{"intermediate_size": 384, "vocab_size": 8192, "norm": "rmsnorm", "norm_eps": 1e-06, "positions": "rope", "rope_theta": 10000.0, "qk_norm": false, "parallel_block": false, "init": "uniform", "beta2": 0.95, "weight_decay": 0.099, "lr_head": 0.00573, "decay_fraction": 0.376, "decay_shape": "pow", "final_lr_fraction": 0.1}
MLP neurons of a small language model. Each row is named by its layer, matrix (gate and up: input weights; down: output weights) and neuron, and shows model dimensions 0-191. Each number is 128 + 32 x the weight over its row's rms, rounded and kept within 0 to 255. Numbers have three digits each. A neuron's up and down rows have the sign that makes its largest values positive.
After each neuron's rows, "fires before" lists the tokens most often just after its 100 highest values on Wikipedia text that the model never trained on; "fires after" lists the tokens most often just before its 100 highest values on Wikipedia text that the model never trained on.

L15.gate183:155148140099060159099099090086084160124116096129105186132170145104127156152133113093123131089128140148137179138120099170144208146110056100100114099142121123089173131120137155093092137168153160177158093133112162204162087150080126124122125099167123143173132115146145077159095155095147113111138153116127132137112093099112173034115118116104159082136172142113084143189091101197082099161145175066127118147103085070118155079152151110122120207071104125071092122110156100102160124128088148113152171118117173101131074108093063143123173100107145052104139128164173122088124122085130153143
L15.up183:136108126083125152081115117147142086160170171137074134099156102144115069095067125136149103135109158072159110093111081150130119113121092167138113110089082082071151133074106106172125182097088181092151172173148140126114176134114132062108173083103146167123122110044107131136134058165148136139091125193164160197126104132137088087094099151099111147185098123136106087130131096116194110136160107155121178090139133142137110143117153127122138118164136096118095159147165153192188172172144189101093081117120139156144131066101101111095130087158176139101130070163135130146173054082125114139
L15.down183:116132126091080158152060127100088078155179116124135147125129098157129122130092148255146067173155174143098143108116166124091114177129130167124157157063147105114136152163116111099141156154111147129073084093121113126145161128069115139187119182136089137124118108173158162139109082117161104088184146130079119163178105117172144159110091163061122136123111165119156142164151110121160148160112137133103156120089150085125181136146152139128135085152095142101160083069118114109107129179137126161143150159174137126203141106092022129154102116152108120152172106138149119112147164105115147118
fires before: "0", "7", "8", "3", "1", "6"
fires after: ",", "."

L7.gate62:125175153123145111124089097081171175148157130115081132070150095129106168099115134087084116129092202080160157110084105071122210132107073180149134082147114127113186112161122141165106156133138188131161133153091122096138121212145111068121114112170120126151080122130148117111130134100117086163132110134129099155205074143144155084111133146163132145138069117120047141151160119151129135177119078098103140115121183060133124094227164143110167141131127119135116108096190069085121179106128112103120150109130181174129133084092117063161085086132127092150098150122183118140119105127131121157
L7.up62:092093113119064128160144142120106100133142134096107154138178157116145073106198137116151187128146148134099197135140166137085169139188145140107107117111119124178146130117130075140131144090124181125146147088125071172119122142147173090152149069135124124070152159076110149161080172177086210186137146093074172125137121061130117131108135125179102155163118095125125074171098117224092130180111106161139208140131145122101154101123150100133139126142176100129089063098095165131116121105125174166158152166092158140123104108170106174146133149121164133104138093059112162111141135160109167056
L7.down62:136129148100162114140120117117133139136076119146138151089161088082136121124172145193164109059122186090158152164137170139109130118136122201152103134103134158105205140176199126142142142138124144142150095173132090128077154134179140087093111103082104097164120177079145068101069111123205117135140158160133118163202099150114138133156158064194146107105119101138095151151161095115152110174143093148146142158081181094138114159061132141112074129119146084146122092126165140116128100155120177090149097158118179134086096162113152118177072104217208136115122114157078170116162142136133110112
fires before: "0", "9", "3", "1", "8", "7"
fires after: ","

L19.gate342:152138127171090167168066117124099199134141105117157125085108184129176154115097175068039142105137118127047186109116159129147092179177118136154097128087127169148203066095169133126158063148132153129108129137123058149132083058117119160138100178151108160109145135124092104109124117160095118138166110157050124145072124104131120096126159119170099096095149121182118125127106100089125075108133136181122148172105100065131059154161142144115109136096140103102146095106139090123127123093135146092174106101104086055108125160162189138092124128118134120124123170095128106156158146173121060131
L19.up342:131106103099090155095125170145085175093083144095113104109148142114089163131124173127137122135093197150043111128154114120121140064112132150164154130147127130095183122132139143143119116091078143110084111151108133187174098194127142106108151119057100121080110078116167109149114148140121079131024098125111097122148141045110138011161141085154144108128169120132133121101124098096100118107114083152120140109050132171128170152161147092117146152136100132136104125137108153152107088091125108081143108121084055063137130113141074116157138203165167098148137138071153116087154120146105078088
L19.down342:091177083106141138123110117128172132095136084118170125112081163151137145146170159157124081106131139143071071120135094126109133066169110136153111123199133095078078158132077122097137152118174155139087139137088182106138171100136173124103136175091059130127117147138148097145156127101104111165123066119135140131149098077125117120136154114170133064182139113096191087097131122134131119101117092193111079144081141148127163101122155115090143139142148173209111142141205125098157071068071182151193136141143099164163113161135071133123146225162088090171116092106111160139179105140110102139
fires before: "|"
fires after: "-", " |"

L6.gate224:139121119099088142125088141103122111164188179124173151163139163122110156120105100110138158141144104138153107110103118096168085191106113185132093111212106124119100157145131130169151146141147116183101162115115134115132038130073134150140080091155086146096086136157133135161131144213139152081087163126091198139090089150103156088098118104090099135137116123110182066088149182063111091149131088141114094133147104179115086135072121103134136132120110178107152122134153102120101141158083189151101051112145131118112148144090126043153076150156150138215075116145118117186121119154186112108
L6.up224:176091162160120123115168100138137180108109158112159119158082114142192138115103109148116126153151128158131147201150081135144171082138136116128089109154189153106143147100088127153192147109151148138103133153213155048131061125039082149116078141110102124095140214134091075170132079142127157120118137122104096110104106159148147120181081151085155078157131143116133103062075161110062121122086169155090180095108144132136109135045166131152139120088205123107154129125208154125158125163112151138113158076123117122105132158114111153094087141133101118150130142131123133139105106104099144052
L6.down224:070146148167136143160128116098119136131140110137130143148106106087109119138141204242109133070167151099154112079138126107072080118111143131130135125121138091105127143121106091134186114148139087109111119152151102171135175161185086092119165119143137069102194172116109078137108148153120176095139180155136166170125140101139147156088171081107131125117138123097135103093132137156133130132117123174160100149105134063100135182168130145132152130151106180187073061106064141160140108159155132125168117136106111173122138136133168100101163057133115152001175065097142143077173134137083091113
fires before: " |", ",", "–", "."
fires after: " |", "–", " the"

L4.gate326:194118154078113141098113188142148141109142094103153098148132153121108157088173149135096100136119104098131168090092105109063133113120158125119162099154119161159134119183102095184166185173147094122133112154123042157143126095114079140075128171186094145142093179111126105101094140134090137128115097066116119089116180135100109163090134163162119086147161110088139185048102138122145112194114134136081064154120157135135167096148137140159104090137097147133124164074129135147182107176104128154080128103158066045172145158170113165116155091140121138132075142113213110066137137182157134149
L4.up326:217075112176097139133169147065116133100073104193134109168162147093109135096124100105144113120131130072049126109089076122118145148113138117126171150123126130131148164181170119093179105143129164066067107131085119155113131173173121143122186116160100054053109143137057075103147127123123110174179114130099126109088190103106100147151060145143125143168164105172081168145151161125124118105120193125069099152122104111138142131096093163148146090156136161111104208138160157144166138129142118115101109137182115126162171101144124165176091160126120104116120075124151125137077109179106167160
L4.down326:129166133117159183123108182103117161176163141126134134111102150104129125039101177194118097085133145182078185140126144129127124130147127097106112160160126172118097105136105102156255145121094103133121111112166157180139117106108085160109108184138149114199081132144149085106155106089073145135146119135104158106153125155115080128152131134174094105090149155100154113124105192123144063128082077128136106165127088116137140169167103160153092106112189160162106104119242124125137125145121135166145138110143146092114116176106106156089179160159094106066065082186132118131140111136130160119
fires before: "|"
fires after: " |", "|"

L13.gate365:172153162178122225169139126136135147141157093088183130107145152104106143133126124087105101142124109104147153156106186103099161160106106082157169138155126168151113094126190169122138106109152117157140176178172098155089146091125175172139087109108161133122116141078090101146124038116090108131140125115109139114170167170076089111143147118195144117147190101110100096131204127119112101094119139107062158146164120144133076156083107134132153116132147180111120082119151099118190171163133124131114116048185113082182196171114137176166091108142130119072136098165192119107155120189125136153
L13.up365:143161191152114188146186128151111084058166116129099161151147137136146183117168110135078179138150112164180149128185097097098136117157100151084137179137188146117122096085196101139172213124116158073133130109152079142130146166078166145174056151202115126128099076152091101084141133151151168125141138115198164117071135121152041104142174135142146152125158099091180109111157154133160119144130128165152117133164145073097136141113128100131091121126081188149139178109124151142136135133070123124136144211144140123108141135126166137139090103164139151129105059125168166169108152096113140132
L13.down365:042075045165159148177120177167056100195104148101119101107115145066124107157090078177134146090117077159146181116120171069157040096166099106077106178087126162079132139154096136132148136109128191160117134185170101113134130143174127109100129096134141128115122170171135139102144103139121163124141145129076144158102141096118091149106128154163144101108163155184100112120115135103161150098156088144155114154136091148125165111089153124149166101160083122141088082104133166127149112161149087104154114072147128090126131089112153120049092100088101112149089064176101092111135137086136175155
fires before: "|", ","
fires after: "|", " |", " rest"

L21.gate169:143100099098099126144147148135201160133151148080097169157119099169123129113191185104100103182149125068109172202100110130140123175065150132070124141173163154050142128154130124099131153101100147149195195135109170124124104212114148152137140108141098136099166127138130191117133095170106200104135122156119148101109131155139095099117140139140137127162090086107130125119112127138031144085149155112130147126070138105094147134141143105220109113113128070051199091158129120110139107119145145131116144044134153124106133166154107125162182144104088168117118182135131124141086056148118135114
L21.up169:185121140150128080174144096170154116072150124147159141181155178140103080111079113104090109095170101080147151144135094184120075164149086131154091065143104104152196157061171139161161134081141171156149192137140088078135116136102133154183086153144106153128073113123108121138108118085105137144084144169133136129139133093127109115104163121144091099092088143139059158159060087085107121190086099086151163115165149110131192144148165143160124151109146153121081185116141132156126093114064203150103135110094064159165143135187155142157134130145157149117171118151108119136131174144124088063
L21.down169:134129114098161103154112129161129093114147125139142138143130107119134103109129139225071134217118109115129128171093149116180154179064089141124103117193094054162124097190176076173105086074092167082195188171133145151115122159136104135101119141085117140133203110113132093122195158152138183065168113155129132106137148162152173083140094129138130146154125131083143134084123129177099094064176182102106085093132095132093100080123147143175109129138141081069139138146120118117119120151163133071150113112176123116170089125116134114057126140114190195126157147106102145121158113130141106115
fires before: " |", " (", ".", ")"
fires after: " |", "|", " (", "-"

L4.gate267:150100103148141110135109102110108109083085080159155140107138140128152156104126185127120125072145135114085081162104073098087073134130154137212146144094093161104111186101144147202165099167114137165128120142067142117108108133108109123088073213136105128174085124164088084106096122172069107144118167117105171119140098104119176137139140084169101115127079142139163150122086125133167049127091098164090144151118102158186182151148138100142087104118164184148170150181166120097109145119090118083150134149136097061141162141173156123109147116152136128159076069087208080105130115127136177089
L4.up267:196117130137173144137102065112100147121120152095100129175097119180099064122183156136141115123091161089084210071110105174134107116116054070123151095123147111111137071170081126086142097169165108095176137101106150114164119131140179147161131166178092096145104099133130118094131119174152181104165093116173064112172111096115180095151164143121118124107159141166098133130097135128143119084130116157075128125094123155136126166181118132129083154085093096167154121165102170147167115141205095109125130100135110174155173119195141188121130134109085121116097091172159101047138114192118133175
L4.down267:151122135104105139146165154113147130168148162132160163128144138089186093098095156127081129184131125190080212145119176113151079149149133127067056144195171105157140112093128125131233159101176138184113118108151147128121121161107135151133082179113161126100189161183122076116164088080135131142119095145151162103120119165087131086121120149146156138131207162143109113130130165119094139111096158133095161127152111106108113158147131132161115107135110120203033102113214090124155110207159153147082138173093084131130161156132089150119142136123105115117143126190131145181153158161140157128
fires before: "|"
fires after: "|", " |"

L5.gate98:112117046120120154139148061170127128132120079150144118150125127133138221090144114107099170136122057104106196156116098078133107140097145121076132124079125121109106068137112132129159062132127104130165146170107168152116147106188159153110174143141143101156132138094122113165172136121100146061087094103129186091118095096102155041138116151180197137110111108182120113111096152145111089149127143103106114121137161125173158087096064159185113119142134093130143118075196142089147155155121084121183133096202145121217174153100114091121110101163127163137083131092130122104115107161124066124
L5.up98:066156211125128152154150140122107129103100131065141110071111114148108150119169106130058131141091106132113253111159161133115111112141103100161148107117157106101127119127132158141137195134083151119136130132139091128149161148114179175075129143139162143145163114132139124144116171160145108140069116119136139049089100089109138128128154145154131116128172184125075183143131193135096168120158150120110132125109159166099154166165072180148115092191167149127045146162118103205137090125156110078130134162094099101147173112164146098120069154143128130129054071154117119195109175157155162101
L5.down98:125117184131106149119152142168128132184082126099086094125120118081118171104183150086120072148127172053060174190063113130180130186126100136076102114136112123108136133122124132143185189085132131111129109087143077157095101167072165213118125163119133147114104109125187118162208117134125149089102139124090136118160067115123098173188133120109142175184172080142150117167122102112068114138127099168147076154103122117100123173150125095096146106173136097100117134100159123096160117167184151161122170135125155154162135110196126115150114177102133160065114125133129126188084131100117153088
fires before: "|"
fires after: "|"

L17.gate271:107182177147105162122114133141159144124117145087115113132148148144169095132108174095090087142098144129115161159159154132147129115177156041165173085156162149144113110124092118162165088102105140093120157142159130119161135104137063093139097108098079153120074070150103111133125128116104169168150090103099162094146118044125147119134176164093112156101131099225108108175101088076137119125155150156141188173144122154148156178149160072183100108143095118191128096086144114185158142116179206095129125142117052091153181078067110056096127128143105097147096112094159158145111118107115136144
L17.up271:121121130105127135127104185088072106153165116098131127194086189174102135135163151118086116116051099080153118128144120152126140152139053167146139165145126127082157149141108127135186093126178101184047133126145093154147083151148115133144177157087072207158137136157138141113153138180131203071182129175123134127109084134131102179123113156147101149081129076145107071169101148155085090112110135113101097121097132106093067106096111121197171126100109194127217109153126127159140151162094146126124105104082121090154097130167127111131109136121145123104049129099074121119071112116108109158
L17.down271:121106127149112161145111052118142101068131153110105153092195110124154178082105205133147115146075150167084179141110184106126123122162133158108148094121152131129158121113109200118157132136127091161120071152155139115144171067094212124149133120154178145078120154098121111097090142104139072075155150080128145110145132097129153103088157158132091086139117139198187122124163159067123085102092126170140053130084138069152125196139058199172147165120141085128108167163170139119165094119167155133173113120184141131162102167080126138127137157115138079176164125120114100121163101119122128116
fires before: "|", "-"
fires after: "-"

L10.gate126:185091099132132191106120104098183149133149150139085122113105135154156108096157134078150116119086145099131135148105158191134115161075094083190136111148117113099117128118107152105166104103192113097187158163146161161144110075116194162149168068051174179091156104132101122135084201098112123107128139080166166110157113144111168080120164059137129111112117105102084092122095063121111197108110127109109100099151131136125128146152119125103121127107127101130122073085177111148110048120108120091089121079120117181161115097110081080182129116119157106159121200095176096065123109099152152083
L10.up126:158123118166137126162117105088105105132098138152075124095107195091084138105113147108113154059142203095120138130103148142091214100102076077122162119143137055135135066080115153136180071156138153131138117152184106161098111095187088062127118131102119133095131122139155087174126171148167172137098107097158096116163109201074100107159127126140191093098156133124087137163183132115113132081093089165119124137157123124136114125131164147155143125066056152136111133157166142166052144138135195145141109104085201096151115088119190126121087105091150137154129158123116142151161110076135100093
L10.down126:167134124159124104136108117067158131165196067112092152131101151060098129097162108204134133144144121151150151119126096095180107183147164108184122080123129090097148082161113166163140202131174142200081163141097174100116099171125178149169099141108074090133098142136154109098194122170093096146105140110126078150155117174159163131162119083101134119119095093060127070085143091171143115119121097111203116139051127127142132155090122114094130160121165080148129167186161159110173096071146131138152129114113135099129109163141160138132126116117196141097191122084104125068132101117100149111
fires before: "′", "8", "1", "2", "0"
fires after: ",", "°", "-"

L6.gate356:136069131104117101048127102140103145130202136108168132080148161143127121123092176125152073112134119105084163127102124109142135146117085108161138124116197116114164082170146144144172104101154146112120159114122145135086175114140127120141106162096151137167077128119158082083158094119076122116143065088116112116109191108041107126114068106163132136141143227175101157202161162121155094114142119098115131148121117120205095148162131102154117115088077126135119137131198066115151101118200110188115126104174159112133137102152160162118116127134152120199107155217162128114170192134117163144
L6.up356:108136162098128081072164090173154159106095117139152056122036140163109125113186179102132138141098176141126107156122101122119138123126143108154129152144101212138127085116082115105097163169098178056140164165063137142169089207123103110137077144165147136144076111155109154136126140147125157137129125105117132055105113101139110117074171127145152050110137097137130094084077092119169124128151100139078170156098115108167074091138120200137116081144106110183141107135139164085168051092141110117100129126077135117127081172114064145134178126136132088157114123105136082116161161134129189126
L6.down356:109109128124073117181110135152088156117209078126126127105141146095129116128141172118147071142132146098083151128151089126137128171123155137169138110118099119130104101122135082131241126096143107144094154117122136164124100106123094170094130145181144162109130149141128083098165127096073164072106128146167169169169116089051122053106143131188063136107131162092187124096151142151137079125095127183153143123107104080138130173130162046159117134126112187113100135131211118124087096186131140159131101061148141104128158152160124145106163152130156186097127088132161150140165151124165218175
fires before: "|", "ano"
fires after: "|", " |"

L21.gate186:108085105171147174164095013093149135158111070097173101119138130097189107113059084105129165123142146151183141171116152106134168056121125050126164114118140089105140102146116105140150104098111092123155124142178112147157048141208105149094113156131113138129077114085168132143151106178140178138079155118113145125098121115104160145119165156090140135173135145100178125113158091119092146205173195105123107151148121103168135182153104119123175167167096156131122142111096125085115155150080175099066145135157169151131166136149126152124104151162114109167147100062076083119095095136147129104
L21.up186:111110099075113144099134145134134112196131120143118133140158081109160156070159152106120121138079178113111027134098160166115101169053123116112106141190133164069185196166076162086153080163135121144123077109075178066132068151142114106175100130142121110135111183153117100141087124174100148155148129182070148133119087115113114138100122163144168105152177130156156122101125144124147154095101088140059112120100105063150181091129115130148065163088125119094169118136159090134142156110177135114148117148122092154192109120110127128125118079140069160095168115146134155110131185164066141077
L21.down186:094104077169150172159093088138103148112076143112121128144088107100147075142112156000134105167199154130134102087157082125146122086160136116137174101097110148166065152166171092132128154140062122127149157121091153124149163115156121069096134136147106129169070120146169181142091125124133123120091078110141139122169154108126137181099134146138103147139143159053120132114167081108077136158140148118137159168136166123150177176183095149174166114143099133122152142137100179095131144183109123115048127127110126113160144128134096120124124108061115078015098141116138121098105122098160146145
fires before: ",", "-", "'", ".", "–", " -"
fires after: " |", "s", ":", "dale", "th"

L19.gate84:170093100148172100075094146135129146186134096166101148127110150180139147091096121101075082142158159102176161130089099137149087143126128137173100140162164132111128122094132078126073114091154121162152129166161110100117161116123080130174081074158100054139113151137129098092132148101144173171144078148160167135150154181105137163062097151118181132188118072166114105105167110059110124062145122103129164144112150083126134109097142056110114126096114140114156122081093157114123151169189095117118149058161118084153117178175086104185162119165137112144143086186133128042132091134122086088
L19.up84:149131122174085063190158083138117089179153131120192052104105113144090151123101132113119036152104182119158143128140130114083157163084111097123134144139045148135124053144135134126182058048139119083150151136091104086131105096118092114099087131082147168139056142130089148161093123158156148136106109143106167160152144130144083142100143143107095139171097113137176090144125098111156167092132179092106157063158113104119094133169203108140078109144138128133169134125109176104101144172131157100123137128135147177171112203097140091143154098072145157116158086111094091133133166138171126132
L19.down84:178109156186088117085131117072097117171170101136161124128163163132141063148159131141082116124094116099141078200090131190131119126131133110089139198138052077072119100124132121169126086129137067112140144175120131168170125144133077110148048131093087085139111138098102133161129154163182159127097141140152102129189141180154185154081160128194197138169077153167119117183108094094149113119148121157124133104083124116161107116130141152135137186129162082105109168106106137040077101177152141124115147091149116103143152125107145157169175108179146173146125117085121121088160147159126168153
fires before: ",", ".", " |", ")"
fires after: " |", "|", "m", "\n"

L16.gate248:195154124099141162132112147106112127101161091168190126163128174154137121087092162091113126133134136080103105156123165100098130060105153085155198062159163127098131101116137125173104082129139183118083167135139091120095178101124107077140138082145046064135155122165100083145140103058165107186110118193121080120095155170114094132072090169111172103115122189146168137129163200089100075111160129156093083173111137094068100102118118143130155135129129110153155092137144171126188102124172126167161106120151099124143124115161103104141155105155127118121155154147185107136156100093141209146
L16.up248:147134063130090180153134118141139110184103117152147111124139113086120152076084084133120159090081168156148153075078141140118131091074107161145130112084152159139122100127117161150140117171060105172154143155088108168068113124150178079145140083122148128151106086197135086150179144087071085086113107213153164155129073151104108161093155155120158097121151101114139125123151188108118061176138136113143106071115080074089126157188136090107125129210093111094150104138104119176124117147133095131157073124114116156144100106154141081098204167089136121090079131134135110123114159158193147099
L16.down248:037165128128148082155119148094141149107124110144118150160139091125125133124075112177227073101160075164090131128095149128133137114121060199093113156198188112154174093136132156112137091047146156128139054149108130118125081113123186122124120133158124115108132142126118145128091125153102104123185116066167104141182117091180138089098179108157168089162124070192131173081115183103104171098102150109156168149204118174139166158147186158086157130127128145151096122135137145135109117166159151165105149092126178115123111138143141108107110087126187166144104122060113113116108162113115128139
fires before: "|", ")", ","
fires after: " |", "|"

L19.gate178:166165127108131143164172140094118165142172193092101148126079128160133093089163108116091106097090150108107154094075125166137062129134096147164105166159113134130168121159130168147124116122175182179153122173144142105139139092122104081144102171169179160140145103092135058130157142113122183079163135134117188141086089164109140123149145114137149119127164181146119129150100117072173093143076094086125181106062094148184176147177167178129105196147132173134153158123128154108137148142081075097121124126105158103145147150149143124031186150200075103095188166149105147109131128084102123098
L19.up178:172169163207115152190142141097125201137143109147173105160154128134144169090112175100096161140124154150092100090082125125142109175151117159111155105140099172104110166147058157105153102122170131096154108146144100137122168168084179138186131079133096134121114074173134114151119140082080151082109089149071133131100094126161177160112152077102098188110108129131151147116118159099164086170128162150097121141134104131140109188148152129097170145175124132179149107110116153052132084137113175176135135173078152099154149108073079085197091198179088076172157140172083108122138130128121135140
L19.down178:145076188104181091133108145115179134136091080133177112128079109158201131104141111137138086115140192142129142191120179131111072192137141118100166138141121140110146079109103095070103151155133102100104090107084163112147115140123127021108225183134077103172169084099105116137096095093123095087146112097086166108063117168124122123100103112106143065126136142142140096136104123168121156106108143141108115128115056159108156103129092125152165123089123113133111107130068144122132078148086076154179127156128116115103155139117060151108174136106042078097107124166128100118123094109143184125
fires before: "-"
fires after: "-", "|"

L3.gate185:108101115097137187102215165092143081070107078144125170157098150109145161058141139105142165162086111112073161108131106062122105094069139097097127069122082186142126117168149162154150148163124087110172153158128114119164148146175092180119133171134088114094080109125163094109086133141074203165087132115103120110143116123141128070139156153148117116186119130138147112135193214130167102155131133173090092168111137175121124148182102129143101116151115211162125118086199114102145145084135105093097095126141096170130122110104129159089128122122128096079096116084157083123131081174094142126
L3.up185:131101137093132156125133097130075156085133080160196082140104118127100146129144155113147110117091108108101113152168099110139105139081133105175211151169088118128141128147183138115204136109128073121092115117104140144097116136103171138113054160202126083091125167140089097084131124131106135153144146100116099159140139136096175173137110163120145142147145104061135177133137105103146087137131149131123056135130097120126119190133097182162102099107164072183167184076136128120110053063148136115056138133114092108120133121099126185138161143152078065155172115141198085130174160213111143161
L3.down185:133093121133066145132102124138103101098142140103154122144183184144135160081135131167142082097127127114097187080137143158102102141143128096117092108135147158146075104156108142143255090171085108136130124096125150155111165131072110151121127113143156111139110185157114114113170121118121122149128168112149072115140187133129146089123117149154115146139123126138129122190129167100124043162070118144060118174130120153076148119147159148103156126107097178111091150092246153149165069201108106108127134092170160089099152131145142130120159116171137133089080033145155071117171145161098127112
fires before: "|"
fires after: " |", "|"

L5.gate23:141134131127135105117117158053134178108131113134100136142119146105162105103090172091109115123089095181118202105138092154140223112126178149143062102159163089105158157093142077130138104119150127123118120124102116108112099065119089102134156054171151129093117111131141076090036160156120122205145153150110070128086148155163114113101134110146131098148143157177117163182120127096097146089093111090128098183092213182090096088134151095084184091089139092113067159145109102114122112074166185080086146154143103143122104065143103135156106138090128082158079122147114104133145110118128148135
L5.up23:116167078068145094121071182120120160170161157121142127092173159091159149111147133124153112123116124119047110137117112085112119133116134119134158061087136170105185149101084148160107077111090105121115053175130138143111041176148096065109153087132150110107177108105136164134145112143154106141085079102151090194157115084113108115148068111094112139110074120122109145092126104154182118103123178123185151117128181066154158110171167132218148175121092104174187107110140144113147127111087127114118139107109191169142089125137110086121076117118150117147156101119153167119184149086187088152
L5.down23:117150128126104160136178136126137090126132142101148105124152150094147114097144122101117153082161139057096182140101157109159086190085093101125053187037094158135188151135115100174157130112130159132181147091062093165162136154141133162128148092071087103092125166160138122135084148156131130105133108154112139073149141023160127067179106100125167046103123167079117178146093130169107126149112143138086137183086098065142076160155154118131113150160175084175143129146115147130172092113189123110089091178176125115116130111119111126112113097126094131123108098141078139090149161110105156098
fires before: "0", "3", "1", "7", "8", "6"
fires after: ","

L16.gate255:095106068122133128136117110166143086096093123056069070103119090146166137049101137102118134149118127109164159132118146102159114133034113091147149170115137122120159113160138132170146137123170121106209144058113131131129104124108144124096059117105136180181119159124097127141095153202135076121082116162174126173133172115126145136166125118124131107145107082164044106099151114115167118069056092179164097161150133097142094070174134139136128114143126092103106154132112124144138108131174070111155077113119125093127185132104133064093093155113103129158166141217146111170104162176164166134
L16.up255:106098120150082131180133132144144128105159134159171140132111112158186110148081117123105169133132124108092127129113085131157075125094079155158178132141171154139208141114147081154115121107094102182088184096126137123054105096161126117114118067149147165111170144115134059130140102166099159154085111175154103152154143174132099121135178186151139092148109139162160105150129124070145072076087145092148170155148103048108097129167088069120122184101126136121201140143118140155128156129127173080123140070188121138099143219095116115185100115103091114139156156082112091162141092108087112200
L16.down255:094097174150120115106131188113146140119164110144126070111112136153139116126157128115158076116146131178100146131157116117086133163114082117086122130156094088116071067126165119110137189169121112116203119070120099104086127158149138076102061154134149126175113172103168130091160132101104119139065148122101134113107134147156127146128123152129131092104072100149071146186159066093160142139155092131178103134119125196088181151092089155134150070147165180111072100115105149107145130096090122126107153142187018133180114156141097114148153118121098109164104128105073105122186150120235159155
fires before: " |"
fires after: " |", "|", " No"

L20.gate363:144092130161106170084122144124110168129155107125137091152148142093163144155113169084082070160147174164091211133104139102112111115131163147196129133130140063165113087131141151176123140153140199111178155127081115118080139147137177069152107153145149113086176193105160070168141138096118136101094098087103111145134126132129129119100146159120111154090181188150137206187133140081169149146144107148122091127134146156163070097141105139130070082137148086159140138073107137132123202085120134119155096129147128094117123135075099111068071168167152066132180129132174130173177072138167146091
L20.up363:062058154175112110112120154208096134091121106116152156183167149114164112112096106126116139107094170151081083114073130157158157161148105184086087095116136150117174126129113150154157154179105104137086105085124113114159173078159130141109110072189157184082177157153175133136096110158085135097082120138142111163110111200175146196084121159114147159092091103110179170095114139080162072169115149095163112171125102118098114063166132142082110165151127130135177122113160074153169142106102098124158119062108177123122108186157102101123092163153080111119132150131109085117189135146121137130
L20.down363:156148126086112146119127117172178092116112118117169087094140132180126102241177132226114124140128127125104144145109148138121126133106162148052146169154124105133090110115189163175120120103093144115179160106119209130154120183124137104108134175150140142115136138142102138122137112094150140113088204153158099077129098098107129080160109113109178094090109175178098105125116121098110117134111092129149164093150190190109094125151122152165171184056105094134120120164074148089135104061128117114201131139143151124127157139098072138145130133155066153072159083083113180124149134067106137158
fires before: "-"
fires after: "|", "-", ",", " |"

L3.gate19:098120132109088123124064114219143121159086082170050162111132109132088132131119121142149045155155161058107155189140125112141144077104084144108111166101139137116141224121064096122096139146114117119102143147162173107143128081114147166154128125145132113122120156101080100137106129124119129177117068126138132090111129125114172150126166207144146099181071140144182066141138185117073108116087126173117106133136120127171188165123120166148148110116124159120117106094099148155148113177171126153172134106180111104177164080144115090116072095169085146133106100170092096075133147181108071088
L3.up19:082117146166120123147137161184128107102121091076119146132160099096142167121146097102111152124142174146107085125091083140144087164094120081161132168151085126079056125182164126099142131135200107195157130203143110172122192159185172113124161136120116173113165153147165126110098181153160178166135112174086161137116155122115101109152212111099149089150088117118117133116157088115150164110130123138103126095143175090154137092117130119156110095156156101091111144117165120155193091125106085079135113162150108105125133140243149125069140135180055153146095126104178115121191193137126125104
L3.down19:141161126157156158116144151060112188121117151141093113168125146127091109120127188082114126097137137121093127147147112105139083099159135134143119157166172132103198159113135101155255117109129111092146059158158102168115076091179144143163149161098084153125133116143133143142108113110081096168106101127162107103158086070180144140092070102126167106143108144186129095099113058116131144126172155118089141115127111096104163145177086125127106097144151059187142122102197064130088143091146123162199126099107154116152123112142105152151144150106120133194183100119053154128119110144110143085
fires before: " |", " –", "–"
fires after: "|", "-"